From a checkpoint of a small transformer trained on Wikipedia.
Training: 745M tokens, 5724 steps.
MLP neurons of a small language model. Each row is named by its layer, matrix (up: input weights; down: output weights) and neuron, and shows model dimensions 64-191. Each number is 200 + 40 x the weight over its row's rms, rounded and kept within 0 to 999.
Before each neuron's rows, "fires on" lists the tokens most often at its 100 highest values on Wikipedia text that the model never trained on.

fires on: " by", " and", " for"
L9.up346,269,173,229,109,201,174,201,216,267,187,219,207,177,281,203,98,143,195,185,188,249,136,242,188,157,159,198,266,226,200,220,186,273,174,137,180,192,189,184,170,242,153,184,202,208,244,201,238,231,151,158,210,186,171,146,84,253,212,267,229,260,175,208,207,179,164,168,238,244,202,231,285,159,257,191,182,238,107,221,181,108,179,256,207,210,229,177,252,176,179,282,163,273,249,216,152,135,217,222,82,115,147,292,216,231,257,212,227,273,197,146,103,190,179,194,234,185,201,191,220,216,178,254,78,193,177,215,179
L9.down346,214,192,160,97,270,180,224,204,245,200,219,183,204,148,192,229,235,204,180,226,169,165,189,232,267,208,175,160,159,239,207,181,219,226,191,300,210,121,169,142,183,200,189,193,168,215,138,247,195,250,220,210,197,177,203,150,178,199,217,290,183,240,141,229,178,162,147,219,172,194,163,109,200,115,260,192,171,188,263,208,253,267,160,157,225,230,234,180,226,166,153,180,240,268,248,212,191,137,168,195,183,196,222,275,201,149,223,118,203,154,213,169,171,182,124,133,235,198,265,204,175,169,223,256,217,192,210,197

fires on: " a", " an", " was", " were", " it", " are"
L9.up2027,232,221,179,253,220,222,263,203,207,233,155,190,182,210,204,199,230,281,239,188,101,244,310,241,205,132,187,175,241,214,170,214,150,223,207,144,234,218,244,195,169,263,164,245,240,165,105,172,222,218,177,212,231,157,185,221,191,214,254,187,190,249,198,225,186,225,222,152,192,180,216,194,197,267,169,170,233,201,221,208,238,74,154,219,213,209,164,192,215,217,186,159,171,209,189,148,129,276,223,228,206,226,205,192,181,214,253,267,166,268,219,200,197,224,274,278,184,274,118,212,152,204,128,207,166,176,163,193
L9.down2027,228,173,171,166,191,186,315,179,174,160,278,211,248,167,118,179,190,165,211,182,190,271,282,203,228,166,270,213,198,174,152,235,229,182,176,231,196,216,230,165,172,183,197,157,213,171,114,209,197,262,176,210,173,208,177,203,201,207,245,192,207,183,181,208,218,194,158,188,203,178,251,228,167,221,221,166,176,209,253,195,181,190,189,206,117,181,202,161,232,184,167,176,178,131,107,198,139,252,155,250,191,292,182,129,206,235,157,165,169,199,140,247,319,178,162,178,176,172,204,256,215,152,103,289,251,160,151,181

fires on: ",", " and", " of", " even"
L9.up931,215,313,120,191,245,154,271,197,224,262,226,197,317,174,249,250,216,175,205,235,225,196,199,176,171,203,215,211,175,152,251,294,175,236,238,191,254,218,199,197,252,183,196,136,235,188,204,223,216,197,199,220,245,171,158,185,160,172,229,246,182,256,245,261,161,243,199,254,144,229,199,226,199,213,181,214,167,207,198,152,289,165,183,208,216,166,168,235,216,156,178,196,310,169,236,210,282,205,168,197,121,227,190,220,169,199,249,208,241,220,226,243,258,180,144,176,181,157,224,122,192,269,231,181,168,303,261,257
L9.down931,207,203,198,204,222,167,198,161,216,234,210,146,180,204,136,179,135,196,181,230,184,191,247,184,174,163,209,213,207,195,232,174,148,230,214,257,243,204,205,209,213,176,185,162,231,148,205,161,186,252,192,212,236,199,239,277,184,202,201,140,117,246,186,256,238,231,212,236,200,107,214,225,228,113,182,186,224,191,218,166,227,200,280,227,173,181,203,134,234,240,182,178,83,196,180,97,143,234,221,206,207,230,186,283,185,168,226,202,212,80,223,199,143,185,270,197,157,198,183,229,168,116,166,187,178,150,184,173

fires on: " |", ":", ";", "-", ",", "|"
L9.up996,175,196,202,178,129,195,210,155,208,155,190,199,148,197,143,231,81,88,167,221,158,193,206,200,216,162,141,224,156,163,214,147,246,236,168,209,183,249,172,166,200,266,276,199,271,174,193,163,169,196,204,133,152,200,183,243,213,180,216,219,245,199,221,225,271,144,214,197,144,233,199,147,187,137,221,254,174,163,241,203,254,163,249,207,151,249,166,214,190,162,218,141,292,225,217,255,222,148,182,169,159,206,235,139,206,219,205,254,211,251,257,164,234,157,219,207,200,192,198,235,202,215,181,197,190,154,155,264
L9.down996,169,217,173,137,266,202,165,221,210,206,179,211,201,257,186,164,187,236,260,205,155,207,189,164,273,190,204,195,143,281,189,238,226,213,154,253,221,185,250,180,230,153,276,211,173,197,260,182,210,182,243,244,186,191,207,122,212,200,158,172,198,177,171,215,199,197,203,236,199,177,204,182,257,180,215,190,156,179,181,249,155,203,224,253,286,192,235,228,287,161,208,197,136,214,176,198,224,190,182,164,225,255,233,139,135,267,211,165,285,256,165,203,226,152,162,194,209,149,195,219,256,184,205,166,296,191,220,240

fires on: " E", " e", "E", "te", "C"
L9.up3040,204,171,172,245,208,211,171,177,284,253,227,226,250,258,232,183,185,292,240,209,261,242,187,175,230,216,230,207,192,174,166,234,203,265,176,192,187,197,214,208,290,172,123,148,197,231,214,192,188,203,252,227,181,167,209,262,157,194,227,174,205,233,201,132,188,217,199,155,128,181,223,227,162,203,263,162,180,216,166,175,224,262,229,245,177,154,262,237,259,209,210,196,199,236,205,162,226,223,302,259,158,244,219,195,213,254,181,156,184,125,262,196,180,189,263,201,222,224,178,227,234,205,203,262,235,206,223,141
L9.down3040,246,217,162,141,146,168,206,228,142,233,222,229,249,235,179,303,213,195,210,128,244,227,195,189,296,222,196,178,203,225,176,268,180,194,236,281,281,155,233,204,162,194,273,150,58,196,212,208,180,199,213,159,195,133,184,209,273,205,159,267,176,239,243,205,246,172,169,138,199,192,184,238,223,203,214,170,206,261,231,156,157,210,214,217,167,240,106,175,219,169,160,234,222,213,144,215,196,212,258,156,179,221,193,204,211,186,245,131,193,213,216,214,170,244,236,246,154,187,209,206,268,96,180,264,205,217,247,210

fires on: " and", " or", ","
L9.up2129,237,189,162,205,140,167,91,235,182,168,219,275,186,235,235,191,217,123,115,195,237,172,146,198,241,109,197,190,126,183,261,184,185,189,195,138,202,255,140,165,269,214,163,170,257,187,149,169,146,235,199,175,165,173,222,253,138,204,162,153,215,193,142,150,195,213,159,218,241,231,227,152,182,188,190,223,151,192,185,264,222,155,184,190,220,168,197,179,196,237,237,173,157,193,229,203,315,185,188,247,208,214,261,240,139,281,160,209,211,158,258,134,216,238,215,253,123,220,173,220,206,280,192,216,190,118,232,220
L9.down2129,214,206,162,165,110,213,215,246,199,181,163,199,217,145,199,202,178,202,242,218,180,237,176,151,110,258,181,205,147,236,245,213,236,203,153,209,141,169,215,199,220,200,164,276,219,179,155,223,279,152,191,195,226,168,251,115,179,157,183,213,137,238,219,178,222,290,229,335,133,230,127,264,225,230,178,227,160,251,218,191,250,278,268,155,222,229,239,207,208,180,190,200,194,207,206,258,197,234,197,168,231,241,225,186,231,251,149,325,163,180,234,213,132,178,141,252,159,242,197,213,257,116,161,120,206,198,195,210

fires on: " |", "|", " since", " 17"
L9.up1650,160,242,273,183,221,195,227,248,240,220,228,217,188,126,134,261,218,252,193,208,145,236,184,191,200,219,186,181,226,182,164,140,209,256,191,217,215,200,201,180,251,248,269,161,192,221,158,161,175,277,215,138,191,265,184,207,236,216,231,180,209,208,263,206,156,166,215,176,160,225,136,168,216,158,175,185,191,116,263,203,192,207,205,251,224,194,181,233,182,230,263,152,222,112,211,162,253,275,230,197,151,250,161,222,142,211,189,211,143,128,226,208,278,193,154,251,221,222,201,162,236,196,125,208,140,174,211,125
L9.down1650,196,241,159,195,242,146,185,312,230,204,182,218,193,218,143,193,264,183,242,226,224,248,197,254,183,150,172,171,222,185,236,181,219,212,233,172,235,232,169,212,156,165,201,236,188,223,205,180,206,211,188,192,154,168,250,223,169,202,232,190,212,234,157,244,220,195,209,178,175,142,205,263,279,304,140,179,208,212,208,135,177,208,118,129,199,161,198,237,271,259,183,199,226,133,193,205,216,184,205,170,182,186,242,262,155,232,180,163,218,224,145,226,206,243,147,169,154,195,226,137,187,192,228,191,237,304,204,181

fires on: ",", ".", " and"
L9.up1388,234,163,137,147,86,185,110,225,143,181,181,247,197,304,170,218,156,222,211,267,210,180,215,162,276,234,245,299,214,273,175,203,192,222,213,215,262,239,158,197,293,279,128,190,164,213,183,248,171,204,175,231,210,238,223,168,237,210,257,238,252,270,168,234,251,205,221,202,191,219,248,272,170,108,217,139,156,175,182,208,187,193,128,243,214,163,242,242,258,208,277,148,204,264,260,172,195,192,208,252,144,237,216,254,163,202,214,211,234,213,232,181,266,326,211,213,160,211,196,203,195,180,174,172,235,108,213,181
L9.down1388,216,212,220,158,159,84,234,223,165,196,177,220,235,252,107,212,221,224,230,197,205,222,212,230,168,209,154,168,198,173,192,148,141,203,194,250,275,218,222,225,205,144,200,239,179,232,247,223,147,160,215,178,166,233,198,151,208,205,235,199,254,160,202,251,219,196,134,181,184,192,197,200,214,216,176,253,140,304,229,168,178,144,178,255,229,250,230,146,293,226,193,214,185,176,244,193,273,219,214,222,212,222,177,245,154,263,124,277,167,148,215,278,204,265,223,128,195,163,164,194,173,154,274,224,230,173,158,211

fires on: ".", " \"", "\n", " /", "/", " "
L9.up1953,241,187,197,211,251,194,193,154,207,230,220,127,178,255,172,171,88,164,254,234,176,133,237,197,183,137,140,208,236,192,147,186,166,201,257,233,171,156,241,248,231,278,227,148,225,159,191,220,221,280,230,169,224,260,235,190,202,186,200,212,214,126,220,205,175,169,183,244,183,264,230,209,176,201,231,200,107,240,207,229,186,264,208,163,208,127,201,293,264,256,211,227,192,168,251,225,222,115,162,145,175,256,218,149,190,223,113,191,220,144,228,233,179,225,214,175,190,132,120,195,228,156,206,220,229,221,237,138
L9.down1953,195,214,197,144,134,190,233,219,180,205,231,206,180,188,187,235,188,293,105,266,189,222,190,192,165,209,194,208,202,158,224,151,205,233,256,161,233,163,128,199,252,128,186,187,173,168,232,156,168,194,177,176,183,196,198,198,151,219,172,258,134,232,217,211,166,263,264,164,164,247,161,198,181,213,245,167,205,219,216,226,202,286,214,182,214,131,230,136,142,262,208,176,228,198,246,208,216,254,226,213,193,209,201,184,169,228,224,223,176,258,252,173,214,219,144,106,204,186,190,117,171,173,206,172,143,131,276,186

fires on: " |", " of", " and", "T", " D", "t"
L9.up1585,265,202,233,246,184,198,240,224,211,140,229,170,204,176,198,154,132,134,181,225,161,217,250,242,231,247,180,205,136,264,279,255,201,216,260,159,157,204,192,213,199,191,190,146,231,187,278,222,135,174,174,200,247,186,244,223,204,221,121,182,197,197,234,213,220,135,217,127,179,164,132,222,183,225,169,172,204,191,203,194,276,180,162,209,158,158,194,207,165,179,265,196,192,197,249,222,221,221,239,246,172,237,196,232,261,269,225,291,249,217,246,230,189,104,224,107,168,175,196,205,194,186,190,210,184,210,231,138
L9.down1585,241,235,187,181,205,214,143,165,182,227,235,283,193,148,256,198,187,162,214,117,225,270,192,195,183,253,199,193,209,223,177,202,177,205,241,153,250,227,198,232,172,212,236,265,177,198,246,149,250,190,203,203,223,226,229,193,207,171,220,247,218,182,183,180,242,133,149,207,249,187,223,248,225,231,152,262,216,274,243,154,215,184,173,168,159,162,217,119,221,134,175,221,200,95,177,207,230,134,175,197,200,239,191,205,215,227,190,170,127,188,136,223,227,198,138,174,190,199,195,206,207,234,211,258,165,214,169,194

fires on: " E", "E", "N", "O", " o", " National"
L9.up704,190,193,180,264,208,125,164,131,280,160,184,220,213,201,214,160,219,231,159,242,235,267,148,149,229,157,285,230,201,121,173,323,203,215,179,301,151,177,211,188,188,204,275,161,165,171,320,245,189,172,148,194,202,190,240,174,202,253,209,245,166,271,212,251,205,243,180,184,215,188,195,309,239,212,169,204,218,179,188,144,150,227,188,250,234,230,221,187,200,169,208,211,181,199,198,122,189,199,187,158,198,246,259,266,173,244,182,126,181,142,199,169,159,176,239,205,206,213,172,204,249,191,221,233,218,166,189,276
L9.down704,234,202,227,158,211,172,165,238,206,175,217,181,220,152,270,245,170,167,142,171,193,189,245,218,201,190,153,280,164,170,210,188,230,216,169,226,271,224,179,224,279,215,160,167,163,186,238,165,185,214,259,152,290,224,150,97,182,266,216,209,159,205,198,139,215,243,205,180,161,220,122,193,184,168,254,147,144,209,238,234,305,188,172,202,196,148,233,249,206,178,177,167,203,235,251,230,254,198,183,251,234,297,191,198,171,243,166,169,167,184,292,246,183,125,251,196,225,191,240,251,231,273,226,165,213,135,105,270

fires on: " in", " of", " to", " |", " and"
L9.up2467,231,171,222,228,239,189,287,200,235,161,261,144,199,173,155,127,157,226,227,216,195,228,243,144,237,150,143,202,186,221,183,230,187,264,229,138,199,146,220,155,188,295,235,105,249,154,214,253,138,222,163,159,250,197,218,320,200,205,196,184,244,162,289,174,160,219,242,181,205,184,201,117,185,202,119,237,242,156,183,186,173,102,203,211,143,195,166,243,153,206,232,187,251,165,212,160,212,223,274,190,207,167,128,284,251,205,180,172,215,151,191,179,148,134,189,177,199,244,208,246,142,301,185,212,155,202,251,176
L9.down2467,240,129,158,253,289,190,191,209,188,215,260,215,228,191,202,139,236,255,257,209,210,239,164,206,195,298,220,155,213,185,173,204,172,189,205,192,303,204,187,211,145,254,218,230,223,156,270,143,145,193,191,169,253,218,165,180,202,165,204,163,225,214,137,166,201,179,258,174,220,184,182,199,254,194,225,248,213,208,180,217,209,194,274,161,169,178,238,191,220,200,119,241,155,193,207,166,227,183,254,186,231,140,124,210,187,225,227,152,199,266,179,219,206,107,134,204,256,282,202,205,207,188,202,169,250,257,176,199

fires on: ",", " he", "\""
L9.up2711,136,174,279,254,300,203,224,189,216,254,179,264,164,221,245,236,207,169,181,204,248,256,131,125,199,178,218,163,157,173,226,206,205,191,206,175,202,202,173,171,175,182,183,197,198,222,148,261,193,252,227,228,210,189,217,278,196,221,168,227,209,217,144,243,185,237,203,234,186,204,183,207,193,189,218,160,262,159,187,227,251,210,221,185,268,182,264,187,284,263,188,213,257,199,207,176,233,227,257,235,160,161,194,242,261,110,148,199,257,185,172,257,125,164,248,223,202,147,197,121,187,250,190,193,252,180,189,160
L9.down2711,225,202,221,249,258,295,195,193,228,185,214,138,207,177,216,210,231,182,215,182,211,153,206,196,296,191,257,265,279,271,235,246,197,242,178,209,177,150,206,213,241,174,241,214,319,288,207,198,265,180,217,217,217,180,167,149,211,197,234,201,205,167,242,213,262,228,217,179,214,185,210,206,247,240,224,195,193,128,213,230,169,198,225,169,217,153,202,249,187,220,166,169,196,261,194,203,197,164,156,264,160,214,193,182,138,199,228,237,216,179,285,203,210,187,63,124,160,158,108,173,245,196,172,178,226,171,198,232

fires on: " became", "-", " becomes", " also", "  ", " as"
L9.up557,138,199,185,180,176,231,211,183,204,253,238,239,151,212,184,329,206,166,181,162,236,217,198,255,307,245,192,214,275,211,182,255,180,187,216,204,219,226,289,255,188,199,169,227,284,188,151,215,156,159,206,187,222,155,230,227,204,151,161,149,236,185,169,179,198,167,236,245,167,222,203,214,166,201,237,175,192,173,212,159,173,171,96,171,206,169,183,203,179,150,209,248,163,249,133,220,136,224,229,212,193,224,177,215,232,213,227,205,239,160,155,194,280,173,138,111,201,210,180,197,213,171,217,190,256,166,226,223
L9.down557,204,237,176,225,208,245,174,229,109,250,244,243,185,149,190,195,231,204,300,243,199,168,113,224,248,216,206,198,234,39,122,180,217,236,162,197,190,207,196,109,215,206,179,266,251,208,192,241,179,178,172,222,181,182,239,191,133,195,193,189,260,171,272,179,143,203,187,214,225,137,171,243,235,147,178,217,192,218,182,189,166,188,264,175,223,191,287,200,205,246,165,164,201,301,139,234,152,206,251,207,203,190,167,214,204,215,239,232,237,224,203,203,262,185,181,165,121,194,182,210,101,193,166,202,213,152,260,246

fires on: ".", " of", ",", " for"
L9.up590,229,172,218,140,244,268,202,143,180,238,195,93,218,130,170,169,209,181,132,232,135,220,237,139,222,101,204,247,212,230,228,162,215,177,264,168,182,219,243,183,244,215,220,179,265,256,174,169,220,199,197,171,208,168,167,220,185,258,223,201,166,250,203,221,224,260,193,226,166,224,197,261,210,170,135,215,164,207,181,184,285,139,199,221,270,197,173,210,228,216,203,244,181,175,171,202,144,157,145,199,124,231,227,236,202,181,199,201,277,233,206,271,222,142,189,149,86,192,123,229,200,235,200,137,216,252,154,121
L9.down590,165,290,237,228,155,222,213,274,209,216,162,182,247,224,256,230,230,229,183,261,211,131,214,198,197,254,188,182,91,153,180,236,165,204,176,192,169,198,255,193,201,278,208,196,204,177,307,162,193,143,198,206,212,250,216,231,123,171,176,169,168,213,167,174,158,240,219,196,217,157,179,113,206,172,218,184,245,261,216,190,195,190,197,154,174,100,229,169,191,186,203,121,206,192,210,281,210,217,226,121,208,190,202,138,232,255,143,225,133,165,252,252,266,148,242,263,319,221,183,118,224,187,220,166,204,144,226,241

fires on: " and", " or", " as", ";", "or", ":"
L9.up363,199,240,131,167,202,207,220,130,202,219,167,257,107,222,222,235,245,109,217,153,110,238,209,191,277,246,200,187,232,200,218,234,209,131,193,151,213,110,219,223,199,192,217,165,182,244,193,116,184,153,183,205,234,217,291,175,214,163,219,211,198,204,169,239,181,229,285,208,194,159,203,212,173,191,209,107,219,220,183,147,142,209,199,223,159,252,156,211,214,204,166,316,173,161,178,176,230,203,223,175,136,193,212,309,220,237,137,216,219,177,194,281,205,267,246,223,208,273,209,128,186,209,165,178,160,125,180,181
L9.down363,225,161,174,196,253,222,236,193,185,126,223,174,239,120,166,201,187,126,158,158,143,184,146,199,183,246,223,186,137,197,180,222,154,187,305,241,204,191,225,108,250,196,307,121,200,151,208,201,248,194,179,201,205,226,137,219,157,164,249,236,174,211,244,190,211,184,221,225,255,259,190,199,232,189,186,265,176,163,282,147,221,158,239,317,183,100,229,244,198,140,254,137,211,258,200,197,208,188,197,223,173,202,190,192,223,224,146,232,248,206,202,273,173,206,210,224,215,181,144,172,267,202,169,138,280,259,211,173

fires on: ",", " and", " of", "ing"
L9.up2996,197,135,192,112,182,210,127,219,253,192,222,254,149,201,240,270,198,216,131,152,228,138,224,223,248,268,159,206,170,235,260,199,222,191,192,166,155,274,167,247,221,196,256,186,225,209,234,133,133,198,215,251,165,233,195,107,209,110,255,269,140,152,234,122,214,197,171,210,222,200,165,196,170,169,206,211,231,219,166,213,243,183,148,222,218,207,187,102,212,235,221,253,182,194,244,194,185,175,218,319,192,186,195,178,214,144,223,229,228,129,203,109,130,121,202,196,185,198,216,208,157,244,185,231,227,177,200,215
L9.down2996,183,182,173,217,198,228,227,175,200,199,197,191,176,214,211,253,294,159,196,245,272,258,214,295,198,129,238,244,162,208,190,204,268,208,176,217,272,238,184,216,164,222,161,249,254,204,225,172,210,303,231,189,230,239,238,245,257,248,218,102,198,213,220,231,160,169,290,219,218,154,215,245,161,255,203,209,154,212,132,264,198,204,182,199,228,227,255,193,190,204,162,178,165,138,178,148,197,198,172,157,191,163,255,151,162,210,140,162,219,175,173,214,182,135,137,236,160,165,216,219,200,142,235,139,167,170,129,144

fires on: " be", " is", " and", " or", "ly", "be"
L9.up1167,206,149,236,230,156,219,188,155,217,161,265,253,234,201,233,237,187,142,135,253,294,128,178,223,237,174,256,231,170,189,193,177,279,191,192,206,219,164,143,199,151,177,126,204,189,167,153,194,211,165,169,147,217,187,144,164,260,199,265,120,247,236,214,252,215,209,249,191,172,181,196,302,216,186,201,207,223,210,223,123,221,204,208,189,224,238,242,179,214,154,217,159,192,267,215,185,215,184,242,137,160,210,155,184,191,290,236,170,209,276,160,237,196,233,202,170,168,250,236,202,251,260,227,175,211,205,161,226
L9.down1167,124,191,229,165,152,102,175,142,184,204,261,235,201,166,206,234,242,222,212,190,273,282,203,198,283,169,232,242,173,168,233,220,260,187,144,152,239,200,162,225,169,231,189,270,167,216,199,254,229,212,212,216,205,251,180,219,219,232,238,190,234,175,184,164,225,177,249,229,208,170,172,244,233,204,248,249,272,235,218,232,194,91,179,185,207,225,176,226,244,294,215,190,140,238,104,222,214,190,180,234,207,232,249,206,219,197,210,111,188,214,162,196,265,208,248,224,202,219,263,196,224,262,194,225,228,171,184,219

fires on: "|", " and", " or", " for", " as", " |"
L9.up1792,200,224,247,189,203,156,208,198,209,189,225,130,184,228,237,142,231,187,198,235,218,161,194,175,225,203,202,273,140,208,207,203,189,204,206,173,159,150,277,172,263,127,169,161,243,280,167,213,200,178,173,186,122,196,261,225,185,151,181,120,141,278,199,293,137,137,186,218,212,237,143,249,236,236,207,212,204,196,219,195,170,217,147,137,163,217,173,264,256,223,236,133,182,228,222,212,154,194,189,225,226,167,189,232,211,296,206,180,167,212,196,193,219,228,222,171,194,208,213,151,199,221,254,129,191,223,193,198
L9.down1792,201,262,212,195,242,247,105,296,163,216,168,220,176,218,276,185,148,153,201,122,164,160,231,269,194,260,255,249,306,162,168,193,191,238,187,191,155,296,163,226,171,172,192,235,234,173,266,200,205,178,172,206,183,194,216,169,217,246,186,186,184,181,156,233,282,165,183,236,248,207,192,135,157,162,267,201,178,180,154,119,221,265,225,272,216,222,152,185,135,181,160,245,264,179,151,242,201,199,243,213,162,165,134,190,270,190,206,228,154,235,203,124,180,254,198,229,254,184,197,249,260,222,187,193,140,213,227,145

fires on: " a", " is", " and", " or", " was"
L9.up2253,190,246,227,164,208,134,158,287,232,240,214,242,206,210,171,210,216,249,229,314,183,130,231,196,145,201,211,183,175,125,212,247,197,165,225,161,181,221,211,174,182,296,178,182,230,146,216,285,178,171,164,239,198,207,234,243,175,278,288,155,236,192,157,131,209,292,260,214,184,230,251,200,199,223,162,227,176,232,160,158,218,153,143,236,176,182,194,148,234,163,235,211,193,197,214,192,189,240,225,310,196,250,155,191,170,210,202,218,148,193,261,199,242,163,216,96,212,254,175,262,272,271,227,239,181,278,157,205
L9.down2253,183,236,177,215,179,244,205,116,222,163,180,69,216,209,263,244,141,196,286,205,223,226,145,161,152,167,155,165,198,251,173,245,230,247,223,230,217,210,149,198,203,168,248,203,177,234,207,249,189,166,268,228,221,188,243,162,172,191,143,139,176,206,162,182,261,244,161,182,219,100,159,281,169,251,201,205,175,175,210,181,157,191,189,158,233,245,231,257,185,204,194,174,236,194,176,201,267,193,215,146,208,196,210,104,179,212,184,261,153,180,178,248,261,178,154,184,163,119,238,202,174,137,203,234,247,217,212,216

fires on: "-", "  ", "\n", " Al"
L9.up2806,223,217,205,213,238,208,189,224,227,223,197,177,187,161,261,255,183,232,187,138,194,213,255,216,231,226,214,189,206,196,209,150,180,218,190,214,237,169,217,193,145,196,236,246,272,193,185,187,185,263,155,165,170,241,165,242,200,230,165,154,251,162,153,230,180,206,168,235,136,197,143,210,170,200,207,179,256,193,144,180,165,227,199,184,104,233,206,224,182,117,207,263,195,199,175,267,189,252,256,197,191,179,219,204,282,279,203,215,320,181,232,122,256,208,186,208,237,206,264,194,169,214,151,151,251,253,174,203
L9.down2806,184,206,178,219,165,176,124,196,141,152,171,196,220,149,179,214,210,120,254,144,195,200,198,108,253,215,120,219,260,199,137,197,248,180,177,254,262,208,233,165,173,243,179,226,129,252,195,202,207,240,211,152,182,143,255,163,136,230,140,239,236,216,169,209,214,173,146,258,212,216,194,262,220,217,247,170,116,173,168,263,203,231,166,195,229,198,203,223,232,182,193,164,325,231,193,250,175,215,195,202,178,175,204,256,170,219,146,185,210,261,176,146,130,219,151,237,278,228,168,106,257,160,179,167,215,250,136,201

fires on: " |", " in", "|", "\n", ","
L9.up2327,236,205,231,162,204,176,209,241,245,212,212,181,156,202,210,283,224,161,193,221,179,227,223,188,249,238,187,119,115,196,133,248,172,310,251,186,191,173,243,205,232,248,211,129,178,171,251,186,156,232,229,151,214,200,268,222,158,179,152,147,225,160,228,216,231,149,257,182,139,209,151,243,156,212,162,192,174,144,197,186,252,152,204,229,171,198,198,170,221,160,231,227,266,196,165,174,228,202,154,223,187,248,178,269,228,219,181,178,233,165,217,110,165,170,175,163,204,207,177,222,246,217,199,208,149,200,256,183
L9.down2327,200,146,224,239,295,166,156,174,172,251,234,232,215,168,163,155,253,184,158,203,226,202,169,186,243,257,183,161,207,151,181,254,151,210,240,230,263,171,228,224,118,209,214,162,173,183,233,173,119,215,248,156,284,175,273,176,186,190,193,211,207,184,202,166,222,53,173,168,213,113,162,190,203,179,213,216,176,263,148,191,197,221,244,138,163,191,226,197,232,148,163,229,201,159,202,101,211,206,217,177,216,134,112,257,176,190,171,166,202,207,192,223,216,172,182,147,211,216,200,211,242,225,210,219,190,227,203,142

fires on: ".", ",", " |", ":"
L9.up2842,187,174,154,294,158,238,255,149,194,196,172,178,219,169,170,198,149,197,129,242,233,138,223,179,177,110,159,155,242,198,203,182,173,235,198,152,246,227,170,234,242,230,169,233,167,192,243,171,156,248,149,240,183,206,191,240,120,205,179,152,144,220,185,156,179,166,175,217,207,247,206,190,183,170,168,203,235,190,223,280,244,204,208,201,176,208,154,271,194,224,99,152,171,245,222,197,217,274,215,230,190,224,146,178,164,172,186,230,198,271,273,152,235,301,232,269,173,177,176,236,229,206,224,209,254,202,221,199
L9.down2842,142,214,198,210,169,196,238,176,190,256,206,220,161,202,129,171,243,198,239,153,172,177,139,201,267,144,197,237,235,191,178,155,216,194,192,113,227,179,143,221,280,204,206,207,150,249,218,235,193,190,214,217,208,198,221,238,256,172,194,238,174,204,154,222,192,185,217,211,186,228,206,141,139,256,185,260,136,153,160,238,199,238,229,230,195,241,203,179,185,214,162,220,175,88,224,201,239,216,222,114,193,163,168,150,187,151,158,173,241,165,210,180,146,255,210,229,217,185,258,243,213,132,170,211,256,219,214,208

fires on: " 1", " an", " 0", "'", "a", "o"
L9.up1584,162,168,257,211,219,210,210,294,238,243,266,168,177,136,137,191,126,194,168,225,157,241,215,245,212,219,227,200,249,173,219,167,183,212,184,209,197,199,234,249,233,168,230,146,182,192,263,235,263,200,172,225,178,114,194,240,236,213,242,242,264,231,250,300,170,152,174,192,240,211,242,188,217,157,174,225,207,264,187,110,156,168,233,266,210,221,175,199,200,186,254,207,213,219,179,139,229,269,193,175,241,205,153,224,132,201,200,238,217,193,228,135,206,202,186,191,223,136,180,246,182,238,211,198,196,259,208,234
L9.down1584,140,211,206,219,260,243,215,95,182,156,209,198,216,239,207,199,200,206,229,83,248,206,195,206,264,204,143,220,179,197,176,205,264,138,169,183,197,315,174,165,164,224,191,225,162,201,172,167,200,135,160,174,227,148,228,194,216,192,229,188,130,171,180,133,189,225,217,203,134,194,155,181,229,168,283,258,178,154,248,274,169,219,211,204,186,193,206,202,183,185,199,182,174,214,212,185,166,230,182,226,205,247,190,223,154,163,221,151,212,216,240,199,191,210,214,249,154,303,146,189,126,264,247,165,170,173,253,218

fires on: " and", ".", " more"
L9.up1110,225,246,111,238,191,178,204,188,222,215,197,106,205,186,116,210,249,165,199,202,115,191,236,159,225,245,217,197,197,256,200,249,227,246,257,257,126,203,267,211,217,248,197,203,175,164,168,209,249,222,166,152,216,208,157,231,180,205,198,160,252,247,238,216,173,148,185,233,158,180,233,231,212,171,262,142,154,188,222,167,240,149,182,165,182,233,143,195,226,185,261,298,261,211,182,286,238,192,133,203,150,280,165,186,152,213,218,182,153,173,158,204,249,219,252,114,147,211,162,206,234,184,244,177,168,210,173,182
L9.down1110,203,186,167,198,206,250,267,220,216,192,189,172,179,214,147,193,131,188,202,172,187,158,163,177,192,188,177,215,206,130,206,168,247,303,168,174,150,172,160,186,195,202,179,237,124,194,175,235,166,202,169,257,185,154,170,201,207,180,265,224,169,230,154,207,151,230,164,158,182,132,224,197,197,255,182,194,256,217,151,185,237,250,163,235,138,191,187,204,205,193,150,183,159,239,204,173,179,230,210,206,201,216,259,215,188,212,215,231,165,181,256,291,238,274,147,206,231,166,224,220,207,233,183,152,152,201,212,149